config = dict(
    n_layer=8,
    d_model=256,
    n_head=4,
    n_kv_head=4,
    head_dim=32,
    d_mlp=1024,
    vocab_size=2048,
    activation='squared_relu',
    norm='layernorm',
    norm_place='pre',
    norm_eps=1e-05,
    positions='learned',
    qk_norm=False,
    attn_scale=0.177,
    bias='all',
    tie_embeddings=True,
    parallel_block=False,
    init='normal',
    init_std_qkv=0.0268,
    init_std_o=0.00947,
    init_std_up=0.0268,
    init_std_down=0.00335,
    optimizer='ademamix',
    lr=0.000396,
    lr_mult_up=1.41,
    beta1=0.9,
    lr_head=0.00417,
    grad_clip=1.0,
    warmup_steps=575,
    schedule='wsd',
    decay_fraction=0.76,
    decay_shape='linear',
    final_lr_fraction=0.02,
    batch_tokens=16384,
    seq_len=1024,
    doc_mask=True,
    train_tokens=149400000,
    steps=9119,
    dataset='wikipedia_en',
)
MLP neurons of a small language model. Each row is named by its layer, matrix (up: input weights) and neuron, and shows model dimensions 80-143. Each number is 200 + 40 x the weight over its row's rms, rounded and kept within 0 to 999.
Before each neuron's rows, "fires on" lists the tokens most often at its 100 highest values on Wikipedia text that the model never trained on. A number after a token or word is its count.

fires on: "it" 35, "oc" 13, "ut" 9, " be" 9, " st" 7
L4.up282,185,193,193,152,203,181,198,172,188,192,269,255,253,208,240,265,169,206,205,210,138,181,228,162,211,196,222,213,171,158,192,218,196,133,244,222,209,169,218,166,213,172,269,258,219,218,150,239,246,231,211,227,165,248,208,114,206,237,130,111,233,208,174,243

fires on: "M" 47, "m" 18, " (M" 8, "pl" 6, "P" 5, " m" 5
L4.up485,222,255,216,182,153,126,264,248,177,251,194,166,170,196,167,266,177,296,290,197,244,187,177,192,207,247,239,224,226,170,195,130,203,153,186,223,150,172,194,181,197,223,213,233,167,221,183,224,248,219,260,209,209,283,185,169,223,174,114,250,208,172,238,248

fires on: " of" 43, " de" 25, " d" 4
L4.up361,229,170,214,209,194,149,238,203,122,180,156,256,198,209,160,179,202,196,237,212,120,201,211,194,251,215,156,243,203,162,247,197,244,168,250,265,209,196,230,154,173,175,218,204,256,172,218,214,279,201,193,215,273,246,183,205,131,162,189,153,145,49,212,188

fires on: "g" 48, "man" 6, " ag" 5, "in" 5
L4.up705,149,261,140,199,138,232,172,196,163,204,234,226,221,203,263,204,175,286,267,188,235,228,227,174,174,259,243,188,180,199,225,223,223,237,208,265,185,221,159,216,209,268,236,183,225,198,175,235,222,205,205,214,197,209,207,251,157,233,176,167,210,197,171,188

fires on: "or" 19, "st" 15, "our" 11, "ent" 9, "ced" 7, "ect" 4
L4.up808,196,294,192,120,122,155,196,184,229,191,234,280,164,151,180,286,192,242,226,144,224,170,228,187,161,248,156,270,188,152,222,163,148,173,178,198,229,239,189,198,196,250,194,195,176,184,161,224,240,218,203,195,234,221,194,99,170,199,184,182,155,166,228,196

fires on: " att" 24, " int" 14, " App" 9, " cont" 7, " Re" 4, "==P" 4
L4.up600,178,258,188,200,172,134,217,247,227,268,193,145,159,163,218,185,229,187,194,204,175,169,123,174,227,188,189,246,207,149,238,206,105,224,188,320,198,167,199,134,198,177,136,170,164,196,180,133,254,196,250,202,217,155,227,171,244,176,216,179,193,226,192,259

fires on: " A" 16, " E" 16, " W" 7, " L" 7, " C" 6
L4.up936,179,176,224,174,192,211,136,157,164,194,185,193,231,253,134,229,186,214,237,166,252,175,218,138,244,159,242,250,219,172,187,206,243,260,250,239,150,247,281,239,196,141,329,245,219,228,187,151,202,160,215,113,196,225,161,162,179,274,177,185,189,144,156,201

fires on: " M" 42, " m" 26, " co" 16, "M" 10, "m" 4
L4.up564,188,279,144,229,196,182,161,182,239,207,106,191,214,241,162,227,205,274,219,279,229,168,195,225,210,211,229,200,230,209,173,217,210,210,173,222,197,109,227,257,214,180,219,212,143,205,207,195,226,202,233,175,189,219,170,192,136,141,154,224,220,140,188,238

fires on: "h" 35, "b" 33, "ur" 11, "ed" 7, "m" 4, "il" 4
L4.up685,208,258,230,196,210,147,135,118,231,199,226,230,248,277,237,240,105,138,218,214,178,171,246,82,207,240,130,171,197,174,240,124,183,178,235,174,183,168,202,158,247,221,190,202,200,221,197,215,214,209,178,134,245,200,225,226,233,131,205,230,221,175,200,239

fires on: " he" 25, "p" 11, " his" 9, " was" 9, " sp" 5, "ed" 5
L4.up712,207,230,136,171,139,179,202,148,257,219,226,239,258,240,126,170,188,158,185,138,181,211,256,205,157,178,231,138,252,166,146,198,295,200,237,229,260,164,168,258,220,174,208,311,148,241,144,233,210,232,262,217,242,147,177,187,227,130,213,150,264,176,222,264

fires on: " l" 100
L4.up657,207,218,184,190,96,206,183,197,150,221,146,189,141,229,261,200,164,223,221,125,215,202,241,165,268,192,164,188,216,200,180,207,247,271,248,238,202,230,157,266,215,163,131,247,174,204,187,190,188,269,208,182,221,213,179,274,202,233,209,200,185,163,263,200

fires on: "ot" 12, "ent" 11, "g" 10, "ip" 10, "d" 9
L4.up560,146,235,207,240,210,152,250,179,189,163,132,201,207,263,190,259,304,202,207,210,195,159,229,185,202,234,190,154,144,214,246,207,202,182,193,208,201,224,178,137,202,238,178,204,205,179,252,256,223,223,180,211,176,174,147,183,183,156,120,164,134,177,218,165

fires on: "ar" 32, "ent" 15, "ated" 9, "gr" 7, "ating" 7, " due" 6
L4.up317,193,284,257,203,165,215,219,160,190,162,155,203,150,180,214,187,264,267,275,207,190,224,167,163,218,238,187,220,186,152,215,226,175,170,281,171,227,207,230,247,179,289,193,210,166,273,237,199,241,215,216,202,207,261,205,219,200,300,214,188,169,239,211,202

fires on: "n" 50, " of" 19, "ar" 9, "ul" 4, "ic" 4
L4.up33,235,214,179,212,187,197,199,181,169,211,211,204,253,193,199,241,303,215,178,210,189,176,200,199,272,204,223,243,200,188,197,204,232,206,237,169,242,201,220,132,209,206,206,210,189,138,193,238,281,231,174,193,200,146,193,237,152,192,194,200,258,168,249,209

fires on: "\n" 50, "-" 10, ":" 4, " list" 4
L4.up108,126,204,192,212,251,212,183,276,225,158,256,173,210,273,89,262,195,195,275,180,182,244,156,148,238,241,170,204,212,166,252,151,201,225,212,202,217,205,215,193,216,141,179,188,222,188,152,128,254,184,133,126,182,190,203,232,236,217,209,158,191,106,219,132

fires on: " |" 98
L4.up348,145,201,188,217,206,223,234,181,148,213,211,151,202,295,168,221,210,231,249,222,235,218,248,239,177,279,120,222,224,174,235,199,309,194,183,254,213,176,169,154,179,151,233,211,268,170,245,137,251,191,205,187,149,195,196,197,138,176,217,169,200,216,240,164

fires on: " inst" 21, " ==" 21, "st" 13, "act" 9, " eff" 8, " feat" 8
L4.up751,162,171,130,202,185,243,243,216,197,217,202,207,198,234,208,171,149,178,223,225,231,194,151,190,210,160,161,214,208,166,193,179,258,155,291,248,226,206,185,196,231,196,177,249,224,277,201,267,212,213,193,259,198,244,273,181,197,239,185,177,230,239,236,163

fires on: "ar" 25, "al" 13, "ther" 13, "eral" 10, "ated" 4
L4.up424,150,206,227,225,233,195,221,148,217,196,287,182,213,162,253,235,255,209,213,228,218,226,197,189,196,219,158,200,155,151,173,234,215,176,228,195,219,214,155,281,159,200,188,189,169,292,170,212,217,255,207,164,124,211,198,229,256,267,237,223,192,185,242,169

fires on: " that" 17, " record" 15, "and" 14, "ank" 6, "ition" 5
L4.up767,246,136,174,228,151,215,198,191,206,198,203,245,186,269,119,275,208,252,151,209,201,206,158,242,189,192,221,241,168,202,233,190,226,209,193,159,240,196,176,179,236,114,246,139,187,195,166,220,243,213,149,212,170,204,186,243,184,171,199,220,206,151,210,196

fires on: " s" 11, " mi" 11, " •" 10, "ens" 8, ":" 8, " Total" 5
L4.up301,248,173,244,164,203,219,185,284,236,311,233,224,121,148,208,222,238,234,193,252,233,206,249,196,245,131,210,245,156,108,193,244,187,230,182,245,172,185,219,276,219,153,256,193,181,163,179,233,148,269,147,232,164,235,141,178,184,259,182,250,212,220,237,212

fires on: " v" 33, "-" 26, "v" 10, "j" 5, "st" 5, "im" 4
L4.up733,273,189,147,218,214,266,202,178,145,170,236,222,136,187,167,250,166,198,245,137,269,173,223,230,277,203,163,247,132,160,158,294,242,247,236,221,162,203,199,200,207,185,182,249,141,243,200,230,222,211,220,189,178,206,203,268,145,151,247,230,125,214,250,190

fires on: " and" 26, "b" 17, "h" 10, "," 8, "al" 7
L4.up749,201,185,253,202,232,198,214,178,241,172,177,218,216,221,206,236,167,197,201,144,138,192,205,205,199,287,158,186,236,212,167,98,171,203,210,225,232,257,190,171,176,148,167,218,218,212,207,223,258,194,253,206,206,259,201,253,166,237,147,222,233,137,222,124

fires on: "f" 44, "ed" 13, "o" 9, "ing" 7, "ated" 5
L4.up903,212,241,157,166,126,213,224,211,188,205,233,229,178,194,201,240,179,262,238,183,242,225,151,213,193,192,128,286,129,172,237,176,285,129,224,164,267,175,195,225,169,223,244,278,258,251,113,164,207,238,187,218,207,184,185,166,219,216,174,184,217,140,184,154

fires on: "." 96
L4.up998,199,209,224,210,197,228,216,242,204,243,203,97,282,189,181,182,171,242,210,202,216,248,235,222,209,194,233,167,169,214,194,247,257,126,208,171,208,187,173,210,181,255,86,237,240,243,254,197,214,212,258,172,169,211,210,257,210,128,262,225,179,233,259,188

fires on: "es" 31, "er" 17, "e" 12, "ist" 12, "u" 5
L4.up753,167,234,176,156,221,259,184,261,156,206,227,244,195,151,119,277,270,240,240,205,275,218,193,164,172,278,192,146,182,168,240,155,230,183,211,213,191,240,110,161,270,240,150,174,213,189,199,209,259,257,180,160,194,221,233,116,178,222,138,145,196,174,248,197

fires on: " a" 15, " g" 14, " b" 12, " G" 10
L4.up673,234,214,223,118,224,224,152,170,202,257,187,165,198,187,150,179,207,184,151,198,203,183,202,149,211,267,211,194,193,103,232,186,239,224,165,217,201,194,128,284,148,180,235,250,221,251,228,238,191,191,199,199,191,149,207,205,214,258,207,208,163,135,222,189

fires on: "e" 27, "r" 16, " for" 7, "er" 7, " |" 6, "ie" 5
L4.up51,165,175,143,188,224,190,178,254,129,188,200,218,156,265,194,200,181,230,265,172,243,237,200,168,248,281,224,126,214,151,242,156,262,236,288,211,183,262,223,132,216,193,273,272,184,193,197,151,186,206,111,163,216,237,202,140,167,216,142,203,201,188,170,151

fires on: "n" 28, "qu" 16, "ic" 12, "ent" 7, "x" 6
L4.up458,199,187,200,297,188,247,115,231,201,159,246,221,228,198,144,183,226,198,218,255,266,157,199,169,245,196,140,265,247,164,190,193,171,227,228,171,310,220,204,152,182,204,271,209,196,201,119,266,273,229,171,235,206,188,212,210,195,178,185,184,205,185,213,179

fires on: " cons" 37, "res" 25, " differ" 9, " dist" 5
L4.up952,213,291,117,134,266,258,256,148,196,273,254,179,195,253,145,208,298,195,282,181,195,281,183,166,156,207,184,257,154,146,113,216,170,208,247,172,140,246,173,216,175,225,184,191,214,153,168,152,191,185,238,155,164,246,236,243,169,210,179,154,198,213,222,147

fires on: "'" 31, "ing" 8, "ite" 6, " population" 6, "way" 5, "ir" 5
L4.up405,237,202,139,155,143,193,154,164,187,219,137,218,293,201,226,209,175,195,185,201,161,205,204,231,278,238,246,195,283,144,180,242,199,173,178,238,163,171,189,234,197,141,152,257,217,208,239,193,152,206,177,160,147,184,129,200,198,252,163,256,243,177,167,151

fires on: ");" 35, ")" 21, ";" 10, "5)" 7, "8)" 6, "2)" 5
L4.up115,194,231,219,199,199,226,193,255,218,237,238,177,188,202,122,270,153,204,253,172,118,171,235,129,185,237,197,260,222,105,227,143,235,129,163,274,296,201,154,170,272,179,205,182,186,175,152,243,189,232,204,217,237,173,229,243,205,167,168,156,219,171,161,173

fires on: "ro" 32, "ing" 18, "ed" 11, "et" 8, "ion" 5, "st" 4
L4.up880,167,162,168,141,217,173,205,159,188,193,185,228,189,228,295,297,180,172,244,172,213,226,229,207,221,160,196,175,183,223,160,193,173,169,214,228,159,186,161,135,296,232,166,217,268,200,244,185,209,238,265,146,204,281,212,269,268,186,275,180,169,236,235,261

fires on: " C" 19, " Sch" 11, " K" 10, " H" 7, " R" 6, " T" 4
L4.up369,187,220,231,231,247,245,187,278,183,203,211,179,212,286,192,213,228,190,257,171,215,238,212,225,227,214,262,297,158,214,251,262,267,135,171,248,165,191,240,238,112,141,192,241,184,167,164,138,215,190,196,137,234,193,178,222,132,246,190,219,193,188,180,218

fires on: "s" 16, "ens" 15, "port" 14, "ition" 13, "ort" 5, " reg" 4
L4.up755,213,133,154,254,206,190,191,185,155,220,251,214,152,175,148,248,188,275,209,164,183,239,180,137,144,230,226,218,101,166,247,248,212,192,234,134,197,240,154,146,263,136,249,246,202,176,174,277,212,206,180,170,212,253,253,202,192,204,190,142,175,148,249,184

fires on: ")." 20, "." 13, "==" 10, " ==" 7, "7)" 6, "1)" 6
L4.up247,170,188,137,163,179,229,191,166,189,206,264,225,235,301,168,186,214,219,279,237,252,200,183,151,153,295,166,211,131,206,260,180,253,224,167,209,244,234,140,177,132,213,244,186,271,195,147,186,293,255,176,187,160,156,233,253,212,161,187,137,235,203,204,211

fires on: " e" 33, " be" 22, " ne" 14, " is" 13, " ent" 8, " Ne" 5
L4.up671,238,251,167,176,135,202,185,172,170,200,193,158,167,280,169,205,266,169,245,237,157,191,200,208,179,209,203,251,228,158,143,221,200,148,263,265,196,253,196,237,198,186,255,205,263,179,256,145,258,219,229,206,202,251,217,178,134,180,157,175,307,176,186,217

fires on: "'" 30, "ow" 14, "et" 11, "ance" 9, "earch" 9
L4.up683,147,208,184,249,194,219,219,217,242,210,184,162,175,250,160,217,170,220,203,174,216,201,198,134,231,180,234,217,209,237,195,197,198,210,275,230,222,178,178,131,156,160,263,232,188,218,160,171,230,244,227,205,181,229,128,190,170,276,207,170,179,157,171,165

fires on: "\n" 69, " –" 24, " -" 6
L4.up262,210,194,199,202,226,207,255,218,168,165,217,181,223,295,137,207,234,253,302,225,207,160,212,170,202,183,155,239,224,250,196,175,274,163,195,235,289,215,209,187,197,122,230,233,265,228,191,154,309,203,180,221,222,180,231,242,173,270,161,179,161,129,188,164

fires on: "ill" 15, "em" 11, "ess" 10, "ect" 10, "ed" 8, "ress" 7
L4.up481,284,156,140,209,191,161,243,207,125,203,179,183,130,205,186,219,231,261,183,169,157,133,155,159,146,192,213,241,248,217,194,197,232,234,201,158,293,188,214,193,198,214,204,197,166,235,206,264,176,235,170,220,168,204,173,162,239,158,217,174,207,108,177,201

fires on: "." 36, " v" 22, " sl" 11, " reg" 8, "s." 7
L4.up816,208,279,171,265,116,206,149,175,184,184,146,236,188,206,280,204,240,191,254,153,268,150,246,219,203,208,191,308,135,175,214,187,203,225,214,265,231,162,114,188,191,250,139,106,184,185,211,163,136,202,213,218,130,187,234,166,210,151,250,264,163,194,217,253

fires on: "her" 15, "ar" 14, " Par" 13, "c" 8, " par" 7, " mar" 7
L4.up356,141,259,228,133,191,213,165,181,251,187,185,296,240,187,179,196,178,176,162,167,134,197,201,231,181,176,143,302,174,162,280,110,181,217,205,155,283,192,214,200,148,128,214,189,160,217,224,144,268,203,196,209,191,160,151,268,122,192,158,201,210,221,203,195

fires on: " d" 91, " b" 9
L4.up571,179,232,214,124,158,206,137,229,174,196,284,224,164,213,209,187,190,206,190,226,215,112,245,182,242,270,194,201,122,182,249,203,192,188,254,260,207,204,188,186,176,109,229,240,163,227,256,145,167,198,191,215,166,208,177,140,225,241,171,207,219,181,246,152

fires on: "p" 31, "t" 21, "ect" 12, "m" 7, "ult" 5, "h" 5
L4.up443,162,111,203,258,219,176,198,153,125,175,217,260,151,305,185,218,179,237,204,156,136,168,209,205,183,221,146,195,164,216,243,188,221,176,163,195,292,193,184,232,250,196,224,279,198,240,150,174,226,265,129,151,263,277,225,192,187,179,199,193,205,47,252,250

fires on: " t" 53, "t" 12, "et" 12, " T" 10, "T" 4
L4.up184,268,203,212,148,171,175,156,180,197,280,186,150,185,204,173,266,179,222,224,304,219,203,132,195,162,271,184,180,179,193,180,168,181,208,201,285,197,164,152,178,141,169,142,186,215,241,239,275,196,242,252,168,146,236,143,232,178,271,257,221,190,136,256,151

fires on: "-" 43, "\n" 32, "|" 18
L4.up776,220,272,120,189,232,232,164,190,200,207,153,210,196,200,295,171,216,191,190,200,221,159,273,240,183,295,218,276,168,198,232,187,193,273,210,226,175,195,175,159,228,206,130,170,218,175,168,216,162,208,183,218,208,191,215,250,209,226,188,237,194,123,205,189

fires on: " Gu" 22, "u" 12, "or" 10, " the" 10, "land" 8, " Br" 4
L4.up1014,220,110,164,80,199,213,239,203,235,235,261,276,114,250,165,181,288,220,229,166,215,237,196,166,132,184,158,211,205,234,198,171,219,177,201,230,177,219,216,201,191,197,247,261,171,269,177,86,204,200,224,161,228,233,174,253,222,215,222,141,176,197,163,234

fires on: "i" 100
L4.up451,205,160,175,239,231,197,157,232,215,187,207,180,241,266,191,166,218,228,243,131,206,171,235,107,228,265,180,167,193,245,197,149,200,180,184,202,186,175,204,193,220,249,131,130,191,199,271,251,200,247,162,154,242,233,159,219,175,281,211,159,217,158,194,204

fires on: " Ar" 40, " ar" 39, " en" 14, " En" 6
L4.up237,242,180,227,186,197,213,151,183,178,178,271,163,229,175,177,211,203,241,210,204,235,137,152,146,191,184,194,244,238,140,186,184,175,229,181,191,202,228,229,228,136,209,234,131,283,240,173,188,175,210,210,245,132,228,151,184,202,212,193,233,181,212,153,218

fires on: "ed" 79, "ing" 8
L4.up194,224,241,147,191,145,177,119,196,205,194,224,244,183,333,108,220,203,193,228,189,266,228,148,210,219,196,247,276,151,161,222,191,304,248,193,234,215,195,152,219,153,118,213,212,164,178,162,161,173,213,194,219,183,257,186,178,240,213,189,194,237,159,206,188

fires on: " |" 69, " as" 16
L4.up365,173,199,216,169,140,200,205,188,220,220,217,124,245,248,92,184,252,222,245,229,193,177,164,217,215,155,197,200,166,179,174,210,311,171,135,262,199,218,196,181,213,131,204,291,226,149,200,94,249,232,194,246,189,148,264,226,194,259,206,227,236,137,220,184

fires on: "ing" 46, "en" 21, "ten" 6, "aking" 4
L4.up89,216,234,147,259,207,214,183,186,211,179,182,224,220,259,194,170,205,155,274,220,212,247,104,199,190,251,151,220,195,144,243,269,171,175,218,172,204,228,158,185,172,227,249,252,161,251,151,141,184,246,162,142,246,231,183,166,225,182,186,132,128,205,207,132

fires on: " r" 34, " s" 12, ":" 10, " sh" 5
L4.up193,262,185,176,197,175,206,196,205,197,239,143,163,199,279,165,204,149,230,194,181,237,226,238,129,211,194,200,230,192,53,123,187,201,293,190,224,177,211,228,254,220,187,218,155,200,176,194,180,203,212,149,204,207,243,150,288,176,267,212,132,252,237,190,168

fires on: "i" 70, "a" 20
L4.up439,191,208,205,248,195,200,249,297,185,156,231,312,194,247,66,313,243,204,203,126,215,200,205,134,197,263,249,222,131,227,227,188,184,145,254,151,165,197,213,189,143,139,136,189,152,206,270,202,237,231,171,190,249,205,213,174,195,191,172,176,230,189,225,235

fires on: "." 13, " to" 12, "==S" 10, "es" 9, " was" 9
L4.up730,217,186,290,159,178,317,156,196,180,207,197,139,212,191,166,227,241,193,179,169,214,215,201,169,126,214,281,205,253,146,133,145,271,192,183,206,214,237,240,146,237,171,124,172,177,172,178,195,264,192,197,133,114,255,146,214,183,245,178,174,192,259,219,186

fires on: "l" 52, "ill" 11, "el" 7, "r" 6, "in" 6, "yl" 5
L4.up763,248,243,184,217,198,203,190,284,227,265,174,229,165,232,159,185,228,217,237,141,269,247,291,197,181,200,186,201,131,176,193,196,225,188,155,182,208,160,222,216,276,191,136,190,192,220,219,203,145,263,164,155,129,83,175,208,217,294,180,200,213,148,235,104

fires on: "u" 47, " the" 30, "=" 5, "The" 5
L4.up810,246,170,209,181,144,221,195,252,206,260,251,261,166,144,260,173,232,244,205,200,215,133,222,233,186,190,145,217,164,220,210,185,230,223,195,210,247,210,214,185,184,224,210,230,322,246,215,153,244,199,179,215,261,180,204,215,166,207,200,220,194,220,213,208

fires on: " dr" 19, " g" 19, " requ" 14, " la" 12, " rece" 11, " ann" 10
L4.up126,163,125,199,249,221,165,247,283,204,181,227,234,179,246,186,196,263,196,200,159,176,183,159,234,229,149,204,214,244,207,241,231,234,230,153,196,232,223,256,183,146,161,192,201,222,223,234,152,199,214,207,237,189,200,236,162,221,130,253,126,220,184,185,257

fires on: "ect" 17, "em" 15, "|" 14, "g" 7, "anc" 6
L4.up507,236,152,215,240,150,200,193,151,130,213,258,206,215,191,153,258,249,271,194,219,138,157,230,127,198,264,204,192,178,233,251,283,250,178,178,190,206,146,202,222,230,218,139,247,249,296,156,234,204,221,142,205,228,211,148,162,205,199,153,188,157,118,163,188

fires on: " de" 24, "ass" 10, " of" 10, "or" 8, "iss" 7, "ob" 5
L4.up927,180,213,210,238,125,123,190,185,147,267,211,182,224,188,205,172,259,217,210,273,178,131,213,187,280,206,152,201,166,183,235,163,201,208,180,250,154,173,202,185,228,226,139,213,195,150,285,200,233,239,204,189,197,225,181,197,125,202,150,216,175,165,243,252

fires on: " w" 14, " c" 14, " pl" 12, " l" 11, " g" 8
L4.up794,180,177,154,166,132,207,167,196,189,236,135,161,183,243,222,178,220,229,174,188,231,219,206,151,233,258,171,228,151,206,167,280,184,236,290,193,208,189,246,187,183,75,208,185,83,225,232,214,143,242,213,191,192,234,141,197,222,205,238,193,141,175,202,164

fires on: "." 91
L4.up39,213,229,120,210,180,228,183,208,208,236,146,281,199,279,165,237,252,274,284,233,182,160,291,192,133,191,138,239,150,219,230,222,263,221,159,209,167,210,156,172,159,184,186,147,199,192,161,178,215,240,196,167,198,194,189,282,217,165,261,250,186,201,233,221

fires on: "ed" 24, " most" 12, " Japan" 8, "ated" 7, " part" 7
L4.up686,203,237,151,206,199,220,126,213,199,192,236,244,213,279,186,262,172,186,316,247,249,209,233,185,135,214,175,216,189,209,216,169,255,222,232,216,233,137,216,264,214,220,181,234,205,219,161,139,212,254,183,172,174,237,197,185,222,194,225,123,105,230,192,267

fires on: "el" 50, "l" 17, " to" 5, "ra" 5, "or" 5
L4.up186,112,181,141,175,138,185,203,184,236,247,208,190,190,200,166,223,237,172,224,182,175,142,233,247,213,234,208,268,193,148,193,145,220,260,214,207,233,155,197,184,227,207,188,209,173,193,220,184,145,242,163,146,185,194,197,215,233,221,189,257,274,221,275,153

fires on: "et" 55, "ive" 5, "pl" 4
L4.up532,160,220,203,192,224,195,249,168,213,233,191,183,185,218,198,225,162,187,174,260,201,250,181,170,188,222,224,196,233,206,227,173,190,140,186,288,181,132,181,120,270,257,218,217,206,213,139,180,304,206,294,179,191,265,201,268,199,234,228,218,209,224,223,189

fires on: "\n" 35, " |" 20, " in" 11, "ac" 5, "|" 5
L4.up863,182,283,168,257,140,185,157,232,240,222,232,241,193,206,135,163,222,252,176,237,204,201,269,151,212,200,157,219,175,181,234,212,217,228,176,191,179,223,148,236,210,183,265,204,211,276,176,177,274,216,217,211,228,128,151,148,224,182,197,193,182,169,199,124

fires on: " f" 29, "ur" 12, " sur" 11, "oll" 7, "il" 6
L4.up1007,171,205,226,213,212,223,256,122,217,264,184,215,192,230,209,180,190,167,174,152,176,262,256,114,183,188,190,147,172,205,194,168,195,207,236,250,161,202,228,163,238,168,183,176,153,221,210,220,239,222,210,84,149,152,191,221,203,273,166,117,150,250,244,222

fires on: "–19" 28, " disc" 18, " ob" 17, " –" 8, " main" 7
L4.up739,211,169,228,262,185,181,295,185,170,250,201,144,241,129,201,197,204,273,155,187,208,111,176,230,252,220,147,220,153,164,244,146,172,226,224,275,185,214,153,193,231,129,125,236,197,272,204,164,204,210,198,265,254,200,213,148,232,228,199,215,260,184,210,285

fires on: " or" 21, " on" 17, "al" 12, " and" 11, "-" 11, "," 9
L4.up622,196,191,246,226,217,243,152,240,277,164,190,232,155,229,129,232,166,200,200,223,256,227,194,247,206,278,173,187,188,146,245,139,122,253,194,262,201,185,192,221,224,204,161,204,190,259,213,134,224,241,180,117,157,263,230,239,163,235,189,166,214,158,211,151

fires on: " M" 22, " j" 21, " South" 6, " H" 6, "ese" 5, " J" 5
L4.up586,202,193,177,174,111,252,180,222,157,191,239,166,151,217,159,253,179,155,238,247,227,219,237,282,257,257,232,191,219,191,218,140,158,253,148,245,147,170,214,208,224,214,241,187,225,152,225,173,166,212,164,191,219,254,183,237,173,264,238,235,249,210,193,236

fires on: "ed" 40, "it" 12, " T" 10, " part" 9, " |" 5, " on" 4
L4.up1011,219,189,246,116,164,273,91,159,161,214,242,208,251,243,220,260,169,209,191,206,269,201,214,69,205,196,272,207,234,151,205,209,220,200,163,196,155,157,203,256,225,248,261,277,200,123,221,175,181,229,217,163,123,236,155,152,219,172,267,194,201,210,138,166

fires on: "s" 45, "ies" 20, "ts" 8, "z" 4, "ces" 4
L4.up438,195,263,177,171,196,238,292,224,139,195,193,198,170,205,260,234,243,228,258,263,290,202,229,178,118,167,162,202,136,238,198,209,201,144,198,184,253,200,203,172,308,145,225,227,255,216,176,200,239,216,209,231,147,117,167,218,218,286,133,106,238,160,157,175

fires on: " L" 58, " R" 23, " C" 7, " P" 4
L4.up26,200,183,167,135,153,200,148,176,207,242,263,229,142,312,161,198,160,206,216,180,142,280,199,212,211,163,149,235,200,126,257,231,249,178,188,229,223,181,211,245,207,195,183,265,192,164,173,166,211,212,167,175,232,187,105,246,197,260,237,219,138,148,190,180

fires on: "s" 17, "ed" 16, "ing" 11, " to" 8, "ated" 4, "p" 4
L4.up843,235,155,101,216,148,161,152,162,120,186,208,188,196,226,167,194,219,189,253,231,299,248,152,264,182,176,222,242,235,163,213,221,249,147,196,281,241,173,246,178,218,159,165,171,182,163,149,148,222,242,184,221,186,295,207,136,172,218,205,160,178,93,111,181

fires on: " e" 97
L4.up47,249,172,188,187,128,161,155,186,222,155,175,213,177,239,165,171,162,224,228,258,224,235,215,183,238,256,222,258,170,182,171,199,206,173,245,281,204,216,246,218,264,217,110,273,157,158,208,183,214,168,204,170,153,225,162,222,192,231,225,129,297,135,195,187

fires on: "-" 21, "od" 19, "im" 11, "air" 9, "ond" 8, "ob" 5
L4.up10,256,214,252,239,244,157,173,206,169,191,258,218,226,199,201,238,185,241,239,110,246,209,174,194,206,272,210,214,130,202,210,223,235,102,147,165,183,213,226,192,285,192,141,217,189,200,213,187,250,190,203,128,181,222,233,192,147,145,164,203,165,188,216,195

fires on: " g" 99
L4.up832,216,137,160,242,184,180,232,222,155,200,115,162,169,239,149,256,281,185,273,150,212,117,206,186,158,201,192,223,197,172,183,126,207,240,232,248,222,208,208,197,156,202,185,209,183,195,258,219,155,230,197,197,170,219,212,153,173,163,257,184,204,182,159,222

fires on: "." 66, "\n" 15, "1." 7
L4.up803,228,254,125,195,173,250,203,251,192,199,162,189,232,207,234,175,188,227,260,216,195,189,224,222,169,197,192,243,177,203,216,230,260,216,171,200,217,225,115,195,223,276,150,139,169,226,161,286,228,237,179,166,181,186,132,224,219,199,146,210,180,120,213,201

fires on: " M" 61, " m" 10, " f" 9, " who" 7, " to" 6
L4.up828,168,241,230,238,168,207,175,176,186,225,200,162,165,256,224,257,240,286,183,294,228,224,258,237,229,206,125,239,172,164,228,223,297,191,180,242,214,160,212,216,166,151,178,198,182,218,245,133,235,216,218,150,171,259,242,127,126,230,120,191,241,159,126,190

fires on: " l" 56, " cl" 33
L4.up890,181,201,138,205,133,148,149,259,215,222,153,160,240,194,222,192,206,207,209,125,142,214,210,93,200,231,160,229,254,167,194,187,192,248,219,231,194,187,206,254,185,156,177,197,159,234,227,180,192,259,230,203,150,224,145,182,255,205,224,142,214,194,217,234

fires on: " re" 49, " ad" 14, " con" 9, " d" 7, " sur" 4
L4.up497,323,240,156,196,178,219,223,146,250,249,110,250,261,171,203,273,233,226,201,187,167,155,209,128,231,214,186,244,189,205,118,249,206,181,225,226,173,129,211,254,183,202,129,183,191,195,127,210,202,206,250,219,196,238,201,279,180,176,256,203,164,211,147,228